From a checkpoint of a small transformer trained on Wikipedia: 5.86M parameters.
MLP neurons of a small language model. Each row is named by its layer, matrix (up: input weights) and neuron, and shows model dimensions 0-127. Each number is 500 + 50 x the weight over its row's rms, rounded and kept within 0 to 999. Numbers have three digits each.
After each neuron's rows, "fires on" lists the tokens most often at its 100 highest values on Wikipedia text that the model never trained on. A number after a token or word is its count.

L2.up589:613477513492468505543512525451478508489566419446586521505488565439468571508398487503529458451478367488506446502500548540366553433560532535462456485425482430490441465411505512482506539543571483478409546473564529547451454427465545553425544502538418563448523454472473606463577502499534421474483522457480475572529506566500590523543570586489492425550538538575431493588512561486499446495474
fires on: "at" 29, "e" 19, "ad" 17, " were" 10, "ight" 5, " are" 5

L10.up675:537484458567447523394573483448533575511487584430521472443500448498408567444477460561502505519502548516560480569498539487421424562519530453528510477491528597495436552485485495515423487495612387477517520531467564482475529605537475509582497427482540506422544580448556607565498458498583507548514464371633469475484577546433505497469518487511512405468493541495489598491465426355505466511514
fires on: "ther" 17, "s" 12, "d" 9, "p" 7, "i" 7, "y" 6

L6.up146:483531499503487514438534469474513526466504461502419488484570538626487447445478454478528470517489469543502477495500475551441501529542483535501416429475479595573461531495505431406477606466555511587482585480546453580417475549458506482541407559600481537567539536628452566498539519490459572443438444522504514520558475555494460571498445550550561484489456479518571447476412552454505471497447
fires on: "in" 17, "et" 13, "h" 11, "m" 6, "/" 6

L9.up356:487477416402517492403439495415568516504429502549482546559565489606397489531494469538566436416446476457456579508544474444443467384479494488502510521533517601473499455594517486547508481552542542567530508462514577527614521479535528485580479503523460491502476524426494529493517519478483497515624521480396418473478459529556439472498490543502489587452524557474483444508471500496482504417497
fires on: "j" 16, "l" 12, "ed" 12, "s" 11, "ial" 10

L6.up649:483438475424439505569531499375519498511476433556475507506490443539499527415457522489600565508496567429455470509492519513552570501568489582503519489533457449445424402516475499493572519504520523400496488480417554465580523503542460512504558470486556560478534533502552517453561444425585491494465515418549512413452495569572501577511497458399657527418553510531494538593541428499443495501498
fires on: "k" 46, "l" 15, "b" 8, "h" 7, "ch" 6

L11.up553:460531447530523472448478516547524436452527429504490501523445506536473461505515549447537444537477609474547520623420487455451396408517439577487501553562535491578569512475444481577501511526500471627607479488558510511470489474477464452453436530516463521488501497421503527457410415505509535525502531461502522486559549497444471523490528498479539448478411461551573555517546484508595446502638
fires on: "ed" 31, "s" 24, "y" 10, "en" 8, "ary" 7, "ated" 5

L12.up136:534510491439534495395438449503545514476459423505541506505549501414480422564589538370537571475535515468550531573481475575503436455455486545524558582541457578477447535437415494493514475484566428461553478454535520579496478475482547449594487536517505551378535436428539426490452510593548453493542503387519395494516486513422449456469511441464513491527442481529601520551565510507550467434528
fires on: "s" 23, "es" 21, "y" 18, "ed" 7, "ers" 5

L9.up172:481461562443440444468459592544493543511491496587517481537493489585553542485450561453486492430537559451537467530515522543415538491586551422484545449494528476525484531582495421454417490487581489517492553521505450519504446578465468550594516555497522614494471514414508549523527511466458477483447561513523544448466539498557408580481534454509507459502448469514480477510538530532443547525554
fires on: "re" 15, "ed" 15, "he" 8, "h" 8, "ri" 8

L7.up574:465512411533537605483466463489529518546507523543516483499441579558482503542437566477553454517541476509486523494462460555505525536507522524588473511386494524503491454476407412563491532511487602465505604554484432456481493500481544465403495510524564537505464483463572460522534467465526463557495430560476552502551559538452593579473522553525594483557501506455520493443402434620516329455529
fires on: "ou" 19, "or" 13, " |" 10, "o" 10, "u" 8

L9.up18:488444570525498457516568467443510499417440543553559499451510477436518555456438568526565513591413532476623478502456440572500488472528517544480504442518518601554470481402464631508486529517460587515466479436467516566463550556476523466523499494436563420537573479523478422501468491484608571566486485470514503500491440443486535587550515479456534403522566499559483538499451596508528461489471
fires on: "is" 25, "l" 20, "est" 14, "c" 11, "b" 9, "m" 5

L2.up572:543550536505411458507532486463515444513546435459541565569445568485520509517460498468453499481513483481503471506658484462475607462548519457588485502523544493582488528479498482387558497548496519507510524318555560541478439479625393561465539508542454573459602462434533542505490476527490531520408448513488516490434443483451490514526473554478480546502491527635483602502459397462476529534547
fires on: "ad" 95

L10.up469:381598470462551497456477492511551457547409516589462498566506474461408631454528516536556493463508511436496425558560433503446509489499489500398527490587538574480495396568498469479580482489366554539510472434449543514469500482412538559518569456455460501583609517457484499515508449477379455433476489486484398495520464493487489550540622532585535561496470499439528571449458496563468547532498
fires on: "ers" 22, "er" 19, "or" 10, "e" 8, "ian" 5, "ant" 5

L10.up721:479481440528451565468442529541486535515514546472478405543417545488475533471536499559590452557555544544570474620521546507489520438503436587588566576502540424411530478470511493566486457564477562500575564428441594505451502462455536467460548420602580511475515497446521576388463430469436474513491331467456514450517542439459545492555510547473548528426473539491599539460494510511423457538484
fires on: "ar" 24, "c" 15, "erv" 8, "or" 7, "r" 6, "in" 6

L11.up524:510568487567526462540555486517474521474498455465541491479450598506545530468438530478527472372496565570488474471606474540546564573493422522505480452421555465505525542474457526473449515496475507561474569447396409493511492494488563443542486563361578487389517524562468497501481412431462471564514468481491498522560537472470499465535529510432496572430479510494574461542556524485514559552416
fires on: "," 27, "her" 10, "er" 9, "et" 7, "ent" 4

L2.up757:448536625470498490511562459484412555472452522566587517504530506520476499419441493511598362455523477554455426551533512445545514489474548537478469548539485452520466425466559507516569472423492522401519538545420531520471454528524574581550477457409498481374484462398478621390483484563522493529506430511487494495483433527457492537415572478498520427532484473573518485591424502482553491484442
fires on: "ter" 100

L3.up100:487545608466548524598521545469539603507524398499427563447513469468483448514533453524451509466486522557517502512506514462397488506577517473494557395496511455555585483489462451472560509513548557471500437430471482471433442481401485526417491475540506632553511533528499442504486477481509427464415562507520552520432501463445596481499506552388520412498583561503451469536530444557471445483493
fires on: "u" 43, "op" 9, "se" 8, "5" 6, " 1" 6, "ol" 5

L12.up18:484478524535475560488528494594464449435476449530475358535483480452490456468469467542467432514525437540533474567638555478504467507483451584487451435477502536558564457580494535515498520545458477515573535472524510507458516517535472466537438489584437544481502530563457545462460523499513422592457519512434554487573424481509577478582540402546527428538544503491446538461555493392497487479480
fires on: "ab" 16, "." 10, "id" 8, "um" 8, "o" 8

L12.up393:504409463554512473578455480585543480393399504509457510611449544498447464587468486458403600464528466422467558481536582471532462553491497579515519586494614494473513478510472571563529560528529534545519479436463535532454549486486498490476464460549438452535645511626513459465627444413501464512576492534543509587494458528450544531416491528552488493439465531495513562512508557490563554467501
fires on: " st" 71, "st" 9, " c" 7, " th" 4

L9.up144:505491472463437520511502587518440515388545486501484475498419461525501535534553499499488363526516533447578475459560526467554397566563460472470566435421485462391490539544438479455546521442573512536545527475467486509541398362523543537472452519474470465472402462520489527538452489463492447459555561436493390450506529530577542445528428450495515511519568546507541517549472542542539427517497
fires on: "t" 23, "ct" 22, "l" 9

L7.up475:495523564486525440485512529464495464557461513368521533457552492454495512421467523498429602510514453526494574482508455564483553481550569443462489489577540547445465495485484371496492478444418554518609484430554588572548516585457368466526464445512431576496481446542492406486486519481399522512391523511511433422572473447480425520472436435579590504476475557457489500539572542559511513497485
fires on: "it" 59, "od" 6, "at" 6, "ac" 4

L9.up675:509609470525506500516529510441523510522468576487518524422431470465484595529516504482597483421486519530511449474475510579395522446423573561540512465516482512578532512505484579472451526479539450567467511472553405497489538448496497494496480599503582430512544531555506510545430314543393514525398518446465469514480505398468513482511432531427521478582554544503518449477597534476503513540447
fires on: " for" 19, " to" 14, "er" 12, "," 6, "s" 6, " 199" 6

L10.up24:530554497597453464502566528473562493551523567568482494532445486570560541518434480508443548536478363550411515532548475543456570394468550475537478475585509480625507424487548492508466538574496453508469514475587489502539462487540504472483500519560497502562483502441411491512508565543495619463599388433448517481550485589551539508539521422432429538462535408580425494484460519476473489498414
fires on: "in" 36, "ad" 11, "al" 10, "ic" 9, "id" 8

L9.up66:391508474494414432444482528528457583432481560473496506509463419550509503521486573422577506460531586449542489493577504481501426519480596493598547534483416574533454482444442425438477469456598559443514589482437388442507540568484477553573458574466508490526517427450609487528583474457393536509467572517604511532453417480431522538434514507524541528466444485574483499450509552484478518472569
fires on: "ri" 13, "t" 11, " St" 10, "q" 9, "ine" 8, "he" 5

L9.up83:410575409467502395523473517477584554539409435548484488517542489469555374541462499493474442489499533467469509505535513439436370576481505405503481479574517465530481417514496500519423515532523557516545638503557565443527579523482531428467475400438467530462458521496427515529512534469430484535462515488490502505538475537515524549484499601515556486439490517545562508536566541488556515436431
fires on: "ct" 17, "it" 15, "ur" 12, "uc" 9, "or" 7, "ar" 6

L7.up492:479531383451505500513470563472483474514410511551474565434497417434433443499497504504456544412527461458565511450474415494594536465538460633537341367554578447531489533550510494464542470424446480514472486521476548527489498537458456554421489523476396502521549476525485497529561471515485404431529525488515469503565563558455528521492498526591555556503508570503507574492476544460490557461482
fires on: "or" 18, "e" 15, "en" 10, "as" 8, "re" 7

L11.up210:448501459427599443511514407487494577517516452484475452595504498502547513521576539529537489544457487363520472506519535523624547479419580445506590486525532499569533543457495444506454525554455532488520470422542465539544364409445430491581554399450522431432447509583551505523544517558374514481459476522519408480628452497458480558499519511511487562574497497467480486550485503452561538472454
fires on: "ou" 31, "e" 27, "t" 13, "s" 5, "op" 5

L6.up549:423531428530615445511496486550385481488496491453523533489514502490493499454458479504541409546419387480459550511399563451533481499516455488511531579419461521551500517445563518586486574463491537503486431419481516486523557550507542474538466532504524576539472449587433408374537501451426519455462489501586573492465526439504581568513512520433533469557570470459462396511489586521551461472446
fires on: "2" 21, "6" 17, "ig" 11, "un" 10, "5" 8

L7.up491:557508463471558459479392446424446573515460405516581562507540579517559503568505550498541591514555405506612524555522514532463477524521454442397492422401535512489546411550422514561562505479559465572529543598393485468493426427488462513502501557487548576468459510490544439498522498508449487550536589549490495532469455593478497582484527446536514480548536512459463522517501548548446381448405
fires on: " a" 35, " " 24, "u" 14, "s" 9, "o" 6

L3.up491:519376467455542549583546513399479499550565534483552489579581491545513552482475577616481452454453592433467614510512458447464563462526502518418551495512413557494530531526554441573499475495571477470544454565533455493457541518454479434428503504521486393480490444490458474453403358483505493450517476420521479499555490571394441557557460481445534526468506509523452557559616485527436474543517
fires on: "ell" 18, "id" 16, "up" 15, "l" 14, " to" 9

L7.up130:566523528503537465570468493445495492488521366596569493499477505556533485559447510521521475548490466531462471463459519570458580483511527466441518501485452568592536471492428551551581493549555599519454410514505500452461465444544510431453422470503526485488569459466532436577504518440467447536426506393469569438549525484534563512407618613479502479513568545614402576531596531552488511597474
fires on: "le" 25, "k" 21, "art" 13, "ol" 10, "e" 7, "se" 5

L2.up154:492504544478580584467434501579523507447487613520562448510524581497492530459545535481549455495552587467442511386529465497487389472522542525552452552343510472470506459489515477421509565502569518531573467496490473516482507501480444553593526496476479528438506447494461478528522431523480483564461451481577460407416550467390513523461447537506484612495615479601506448497513419546523506518443
fires on: "$" 29, " that" 22, "ell" 11, " which" 8, "ong" 5, "/" 5

L6.up127:473591487484481557500564435438467518472529508524451504464456626485515465537447487537464586461479521571564408587513501430483473642503491572351494614490497540561453499587462496511490558486581458559443535449452478435490518487522491484500426485583478548471547445587546470573517561492446393580490578477500472482538525392534491512484497477500476483484428569556518489422469519434517471479500
fires on: "as" 27, "ul" 10, "ab" 10, "ol" 7, "il" 6, "i" 4

L11.up334:525430450501563429405437392434524580510464462566455455496428485479533475492491496527515518490457532488469540544525518500535437485469521500576495569450530456352563503412438455540410471403411480507491505567509513399505522529542437557501478503534554494566517518451518523538584464470475394491547491557544565595412467537435473496495560486463515488430552434505413509554389452430594440499517
fires on: "ar" 22, "is" 13, "=" 7, "\n" 6, " U" 5, "==" 5

L7.up582:513474548479549526593506463402579616430443474419527419425537553599506501539475562564523459575590363513472464494539436566478508465511440567519554491444477519543532506499528533465500544415523554579447481561531520512451497450495500522535455544553511524578461522491465457509514491455489532488487438546572521475519576470521565509468438419570429485469511478503525472539465457557529478494431
fires on: "al" 19, "ia" 11, " and" 9, "et" 8, "/" 7, "ical" 5

L6.up95:477525400455488493547448501352561536483545574502419477445543401500463601460491555459475479504490552480374517474552509390532503495472531501462517499519556485496481488405548513465426589417462549482518571567519607588601487524475481535404423489536519477478498556448475516550467539550476480508503493556546545502533539430530494558503468465482580607487476557497583447673511579516503463509573
fires on: "ct" 42, "ect" 19, "ent" 11, "us" 10, "at" 9, "ess" 9

L2.up456:479475517508606576456371523563456464485459488449599444550577524487493538373615484474462484477580531419471566464537508595424443463473452450396504507490572490474622518538517480528520514586543567436555507514522504486402469571500464503445542433496533472518480492536509419523523569497497477506538452616542452409411459548483509534501487435542486564508589504495536483511511485615573407483543
fires on: "–" 39, "/" 22, "$" 6, " 1" 5, "all" 5, "gh" 4

L9.up199:427526509538519502471457505575493551453459510518521469517482526575418401480501442471549418573549486497496491395545510554472476545503553490359535496476514549445502409516515540481517517505589493472509514429524506581470429516507461575532452537407502547609516469525520438461531389511442505411512580539558452540488557555485479444467481578491535519445494491475506668546597485528537470386476
fires on: "us" 29, "i" 25, "er" 11, "s" 10, "ist" 6, "n" 5

L3.up144:583559450434464543483484584521424435435456453465560455411463516469559502448485519536473453535519498445584450554580535484547503534550559528579469496449464508499436475430593556529598498532527450410443481461430475404466511431486480513476441519455505431505511480575545496483556559508541521476473464560479558584460580531459570448486521508481419410532491559560518470498512518473504515476490
fires on: "b" 21, "ic" 16, "k" 15, "st" 8, "d" 7

L9.up50:546538458510485484432381512568652566487497490558473525543483455526547430573568498496605498446454566436548464536548483508433438457478548446524556524534504510552445492440434539499554409539500459593536501458546478439493482491478401433623537545530480626417538499342458518506430467494522437506430430523501475499507529544479442568500384532466517551508514542566600494570526521550509521533590
fires on: "," 51, "s" 23, "ed" 12, "ies" 6, "ions" 5

L9.up183:542471508553493533553470520412507580501499434489521489519495501430620578505503477465444522494537425454545459568330525528524585489498457524403563532521439488466433365472494506526522517486557484466469521528463514548527536470492479509485466487476549552563532495483484511429583642493551427491433463494499470503511394573468547531498504471441555427452553356534513544485504572501529541533540
fires on: "m" 17, "e" 13, "le" 12, "ro" 9

L11.up465:496585569494519516597528480549400543463479537493447528507431500493541528537469508503541528458474481453543515419478489532452561510551606598507394501518496534544474414468507505516598520548553439539452508503497460425577547462549496523464461517503660456491431482539558521513454421507426469464591419545536555498472476492468573535520610457425468442457373508546464538547491496515472411508443
fires on: " the" 23, " n" 21, "ver" 14, " he" 6, "g" 5, " a" 4

L9.up583:571469418499490486392525474404457600498452568444465556512522516483548560500576485464477471437522575457425529521543456533477619470507565492523519531472541432500422487561417526503522517504547456503504483563486559485459478514366525478505521580546450556524544501567495441462591498466411469448429475560550604511444438494506529453478443477541517431536544432411492506541390550404486415440511
fires on: "le" 24, "e" 12, "at" 9, "re" 8, "v" 6, "ar" 6

L2.up713:498505452508566581596547480564477531540369678494540516511549537522533433488459411470523511457541506579490496567403471590471541542517515496377451500447498537462493508537527486539543508498448480521483467538461482484572494488565539452467487437478519460602442559553534424546506455546495517425468512447508504441518433612585512497549589537568522392435416550441461472467508489522477438483467
fires on: "k" 19, "er" 13, "nd" 7, "g" 5, "id" 5, "ver" 5

L7.up365:500455497441522461564495490473476477511526481532435549589474514460568555461466502463535537570454561525494429548494456505530524577561450525431424407472572619554434449394498558567476491567584440478482487439417461474517515550481467518527490537568575422538549508417477438442557486508459501564508444477558548399535516507548476537509491477425522520375524532596487529562487565580455559456504
fires on: "l" 74, "k" 11, "ul" 4

L12.up414:517530455408442521458557504456476479538635472392492502554555505449602488508483555531482464515536493529540500572571476522411549513436447481457567507420492541551431519558513528596508447419525421542530501447461481455496496508414477384519539424497482470559439471560525436507529566428461507472561475563488498522558527589435525473525478509531477374565489441465466583523529629537504543489496
fires on: "m" 26, "b" 16, "-" 9, "op" 7, "u" 7

L12.up743:467648480513496488496496561431492472564418501468524449489530474488559538448453486471509471477520540592503483462502554520530512607594563483548459481537437489528558579492478387442459453499550548519477633488575548496492453432534499549461465505488480457429447499419543520522500440469567437443565489516477513430469457466524424420465459458440477452540591522502516513575508611609438452532497
fires on: "c" 37, "-" 18, "r" 7, "i" 6, "en" 4

L12.up494:500452515471467501593519524538547513491512528469496577482514538483557611482506514496520499499447414426443560502439492450452555472494434490585451381488437580458454520449465498394488559425523486463555479531507437504493570410597556460503488470538502525520500495542564435510463596482480460477467450556575532450492535558395564466553472492561477479474533488442521583501507610537563408438554
fires on: "," 45, " S" 8, " b" 6, " of" 5

L9.up292:488470551481414530467431491519514520492604542417454551557468511644578520489379412542523512457539438564548484521506627489487505520520561591546538523551489490502435445584523464550481596497510518510522499464533500500508439477470473481524483579565587533454548551441495412399452489448501547432514485488511481507541484592485514591404451463486502563423560509519403503657562512505525526460465
fires on: "ed" 28, "ig" 15, "is" 10, "ch" 9, "s" 7, "ip" 7

L11.up727:507547525462428515409468518489537529583455520471495507551562562529543555398413541520568458535494579519501564559586475507467510416521483491503463540428542435509394491423417464487537553434528478501538499448536556458494433523509546456513487486528363467493493482524564463491497478506428428493503547543402513473577519512457447534505483523553458421550524476484448516558560558337485449582486
fires on: "th" 19, "it" 12, "iv" 11, "p" 10, "m" 10, "b" 7

L2.up618:489462441515542500502575542596507487570474536450527449537546443389447464485457524501500481533540429425442597556470501478533502419532522467475541467436507673482488486501470574460585527475497558419473474463412473486542515455468599571510508472586510409513487496533463506428536502480461513491472571556402508464519477489545528529553566504560479460481572513474491508514514609459572389443408
fires on: " of" 31, " and" 26, "ent" 18, " with" 17, "," 7

L6.up513:586535538500433459525444510450404419457486574399400589529502428611453521448445493513460422517483576394464516554545526528448572539499485480482554527520534506495506543522516549488548544509560521500486467557541508508504471470481492471477568476453511521512405527472421530494491433440554563509495550436469576496609534584394553485523497499466530447485407491457520472513613529423543432567481
fires on: "d" 12, "h" 12, "m" 9, "ry" 9, "n" 6, "ed" 6

L11.up611:497500475514459522474404492512503555529460422571479502478504484484452436462508480513549494499433516410583551532517590535436486413489534425528591593504506580464485489556519486600428411420556457508547514438604530446566503503467408566523500518496465598430485525504475498385421590510483580464511509410504435467528504564403436464534455438467570513453603558564519579506526488506472496511432
fires on: "ed" 67, "s" 12, "ch" 6, "es" 4

L3.up57:499460487518562518480424544577487514373466508450523502557591532509495535457551500461508496412428510432479487487549458548492451399562518436508496613445542547448548426436574455532461575437485556457462451505526559485395523439553579487540518448423482471505432519465530498442547490543556506540557448558517427421391533555487526464479391540484476563491610550502521520527531510544561416477503
fires on: "/" 18, "N" 9, "$" 8, "if" 8, "1" 7, "ep" 7

L11.up683:432502546528464472494500561484481532525490539490551466521504494533524523444510488465400565504506567499513526441520584571549497487412457444397566556544508600494571536504438527417583540506535433572532453359536473573513474360524453522505471428467545534455507469538517500602475524516474456494481536462556397542515571525576394450494428493494631550523434560551504610460465409484523471432515
fires on: "ch" 20, "e" 19, "en" 9, "er" 9, "i" 6

L11.up92:556549312486492508478513449517504524496514545567527468477580494493529606438514448416386443505444605491525509505470554560437460540512515476412506567513491531569542516449480533570514458487504408458493443510469533451395491485540501386457525419422514474558540522533464536520482562535484446498492435461533464518567531588508464503457593458420457482448517530454482511573509484508517499493547
fires on: "d" 16, "ch" 12, "c" 10, "s" 7, "20" 7, "p" 7

L10.up41:582439428522406527512435529540549593515466498496543610477522517494573504444506533594530523456524567568499461455571464524479502553547460444404392429442458425454512504457555530513475532427572481480560554471444580455507428429549398459522469610433557495430443510580538540480484515443492516384476465464520428458526494555457498491526600542529465478537461547487508464515493584551485477548444
fires on: "u" 30, "ru" 28, "us" 12, "s" 11, " a" 5

L9.up301:549467485488472514340509493521477554428496454565458388524517432579507597464456570503547488504519519482436517421538478476481487616466513553526514563485556546524452485511484495482604480586425454596512430487559532535466473503532559443424542568543506447529493495519512557544486530390530471491476553521506554570464416439557515459571473543574565458538505488460631470498475492565506576437438
fires on: "er" 18, "d" 15, "all" 9, "u" 8, " t" 7, "en" 4

L6.up748:431482539523437481477467426515450519522541509534534429392475464579455418570467589522577539520510500503486470543472486420525519557446554480530544551478456548487539519516482462533402555501500543509466494465443480572520452542407388499585565555495461573575503551514459512415496388470521537446573519511576511465466511510461553529487432479458485460493549575580426418567555499489492560554410
fires on: "ed" 16, "d" 11, "if" 10, "ber" 7, "ig" 6, "un" 6

L12.up114:497470459445487603481497599382430494578483559482484492470507520507564495443509501559490422476470611396602512523510519568532495502526505496584430596480533566477478564468547519539543479486482515503464526532492435451537577391496470428475505538430503547570423434472488546426543482523501606482479550450481584529495449487593420436535563399473467454518389482497533513538539497425542445546521
fires on: "c" 19, "k" 16, "s" 15, "n" 9, "d" 8, "ag" 6

L2.up147:472544556544514454460493463456530468521557422432569523507521472497513546478536443536434534603493541552587504526478544458432411547590449464510452416488603633512409493519513591502482528518572418475516444499505478475507497509528518472450456434509529476525589513382494548470506516506506506537517480626490560368539467510535456423515533618508485564532533477449525569515477468484429408540443
fires on: ":" 18, "ts" 13, "k" 9, "ent" 8, "ir" 7, " from" 6

L12.up685:439530456418455527501430525502508481562506495445431561489510460472571456490487430460541516468552456514404476482547507404522456592428572478494472538534564506510430532464479432508571523437537475583528529622552620501561480497443413518506578491407471501478455479513503514570511472516437471497406562545435434461470521479514430571438515499486570463429587605415589520520557517518554481454533
fires on: "t" 22, "at" 17, "ut" 11, "ct" 8, "it" 8, "ess" 8

L6.up48:573532541445501489471390563558425539555437404574478568472478490456556462544512543489452519538516467436558484498475520503521457562519511570466529433490496511523536541490532517518462508479542544410545584560501463457537504546479507468485455523566581537505489458519557383488463511505514515489492471478514473525515485467537489473490436389389459488415539557572540474476424436591436501551528
fires on: " |" 70, "2" 12, "–" 4

L3.up748:542410518468471506519452499508536473483555485528570523466542423484563407570512505640498529552451521366442611524547406459399501560558501408451536533605479427488561454523504452566485557595429495451496377494498570511464531473579516595412458433526486532519518468439415554451456460529499532495523510465573465487479440480513493476432421545424527527455593465472519520554500490524406469570489
fires on: "ell" 22, "all" 19, "l" 15, "1" 13, "el" 13, "le" 8

L10.up413:465524478482484488516482486444489573603418630522536478434575495504479512492459468564450546508548511486507536472444565491448411450505599478541524462588528503541464532520469505378546481466450511584496471492496483562490544465521495404505425534520472338477445519571485489432528412589474500558487536416492526470490546451464530559524469452497434520575510578565452547556481497480573570597450
fires on: " to" 41, "on" 8, " f" 7, "end" 5, "s" 5, "ect" 5

L6.up671:512483506466502500461457513503417623512513513431551468560464495473523539412505547395479450519479450507482570575494459553486596515428484454532435507447522556454510487527500465516437517509623456480492509470484439434516546503506490496543513545512531579511410445533480513489544529549601575505457581502469491567432440514512582626538509430468540446498475427468516484542538489461599513582490
fires on: "ab" 30, "ep" 14, "ip" 9, "p" 9, "if" 9, "th" 4

L3.up81:521486507462522577533565464464420589541548521556403483561479536541519535542433535527487546484531569477550528615492435370470485526577559424510539533514470507548472446580577519428500550549498487529469539531462542489467517512484471353485475423504439481456553466575506446444492416525466385589554451540583562440547480491459469527522468531465491509388510481625545433536531420525507487537474
fires on: "as" 56, "ct" 36

L6.up528:481517444540473533490508536421524476412523447411454470498479521494615517395486545515489534483491391447423568468565377459499409482569604515466528537442528545512462510552491512481493558554462438499505540468540521440570518505512407529495423522449521527529588498481604554509528574517497526488487457532503486597538549477550399527462503496502426634438467525409448413510482539601521515513410
fires on: "ent" 37, "t" 15, "ad" 13, "ut" 9, "ot" 6

L2.up619:480520531481502442536562549635479492530447451534554453390484407436462500484421516481561421497506432379496490481415490471496476438579497608510437555470481410596467485512577534499536492436509598378549598445514520526485475511513549541464592444483437523448518517415526501469572499648590557509488482519438454467553444486434570443506577500473499548514564481577439458481475498513542456418530
fires on: "ter" 62, "ut" 21, "ad" 6, "en" 5, "m" 4

L3.up55:505460480489531360452432508472473484477495463489423467427497597435559504528483493469528434522414465385551419450525443575550457564509467536535522493598513515512489526490522412510565530467509420528451509454589479551589527495524424454474575538434533530521548477591463467505485504507358524509403492504568549447576474583544483637555582452542578566545424481489505529511514486508465478464505
fires on: "en" 31, "t" 9, "et" 8, "qu" 8, "s" 5

L7.up495:477603488511464454442453465435553529457504505555399423333436526588467531611467546489507461470481491545580489449537589464457444514498535524571492499446579461460504500504456489508583505434396411481535427509485462542540486401454482519563577560508461502517516484544525542535580511468483401461503501466523482512468467503486407500523385486587607482507517528489544521454494514494517500504500
fires on: "o" 16, "er" 10, "en" 10, "amp" 10, "est" 10, "ff" 8

L2.up454:444533529475521393552444454442503547580602524527512490543456545480541518507488603542526544486544418542476508516496424512499606481493484446580525535506466492493502534488403516460479532545619495451434582459504491425587490586556446459432515560590492463508529436442522536465436433466492538592519437549469473457494518481555436532460444465472523555461572482514419490539558470460428454448506
fires on: "ad" 95, ":" 5

L11.up728:556468445464477515519435447422583574479485541541480543576566588546584484424507510467551499566454505478463500615502534455448483554565454526484393562535521509473531464501458547496563550513486516560520515516408500422514485545512542473535495512544555526442585621453562524491496413464423523557542466524458506417519515637499423471516526364507551504474563492520530502475515471443491566499581
fires on: "h" 23, "k" 8, "c" 7, "g" 5, "1" 5, "il" 5

L10.up586:537523453466435470496511529446504499493481446461583525451519604583518611530495477497472420436509438429376504566441456552534575447436502475472544544481494488516591495529461450480448483466532429457501504504550527434462513447450460486524437537496481507473471481454401510504558506434484515563504497544419495517489509538503651483553429556511588471498593492516504451524495486432486461561520
fires on: "i" 41, "at" 13, "if" 12, "e" 8, "p" 7

L9.up344:513603569466444547526525521466478433521481454459435475546541510590538488486458500437502566478453494465598491437474575519569511530466464542440509459550460506489493454514543566481549461490479627435601601482524492479529473466440480531443438450451479476468484411489466376482486488566521455438571491495492526447607529533494508420479419503528544620544406529533590514468514418494519464521485
fires on: "ed" 21, "ing" 13, "et" 12, "en" 9, "a" 7, "e" 5

L7.up517:487472407503538547583463568517506442457504509525509522482546478592454495476406436470471432577445460428538521416415464512525382505540433470489620494474454495455581505520552520418526498472471527431493423491465485477594561532511463514478498434401532551526526397549468562551530442514531541462452504482528511461520554438502569462466532540474586460521502503518471552472489616515550417509549
fires on: "20" 19, "1" 16, "5" 15, "00" 14, "2" 9, "7" 5

L3.up712:475454463498528435433506541535468481474466469567535511450411408500543537612534522501427517543494504423569518555503443502497493556503485525535548475514605528531561549458528444517523505470462514441495382498511484539494452451455504512482538545499465453472596574525526421443482482522490564572393569586551576480571415425518492442413435516499407447423491594630491518563515497483483428520547
fires on: "ire" 33, "/" 13, " th" 13, "–" 6, "-" 5

L11.up598:499431509500481530543496570449492475471454568505419464482597541506482566455484466553505572566546588420494432586487464505523555464492503496616539538477477547536474566457545521560596509593500513502499503475522386485535414457545522517559503534570539533505541437433471506537536594458631547487513432545555519473560493430466521491469537478465446459533426501496516495476506601470476408536500
fires on: "he" 21, "c" 13, "n" 10, " " 8, "a" 7, " con" 6

L7.up490:460462471576488553514540521594561486438525431465530466496509534523562422499487565449503470556608432434571462478522472446508465561648479535433511505493580427534466462482426444501529533486427478503578550531568533413451530442507434535454365511529481522520471421464452512529559506544512509564473508417506425500455518444446544583511504467493501495493582445427571483544495599547519439533425
fires on: "t" 41, "ut" 36, "as" 8, "ct" 6, "it" 4

L11.up323:477494476499529482520527469534528581495477553432502488433593384508480444502417549484503504488409490407476408511582523507499483559473586424536434559563550463528575593449498514480514522585547508552588439488436575474507443527470443393586503522448462390588498524506599470526478486518454537468493504526478435452523496522523454417487411551497490514508512587433512433542462528504531480411442
fires on: "ot" 17, "ess" 13, "t" 11, "e" 7, "ge" 5, "le" 5

L12.up394:402460463600505451491488451577502444541487523447505511472454538567480584577422510534472449554514501526575383523437517424521548494561397482624509514485482433520547506413439486624510531561451456478521548466502510506557565436604533545459473506519583597455511570510439444484514453550459472461534474555489480501504500439459470430433461467471566566533583507514542539531534508545484449518414
fires on: "l" 14, "il" 12, "or" 9, " l" 7, "ud" 6, "r" 6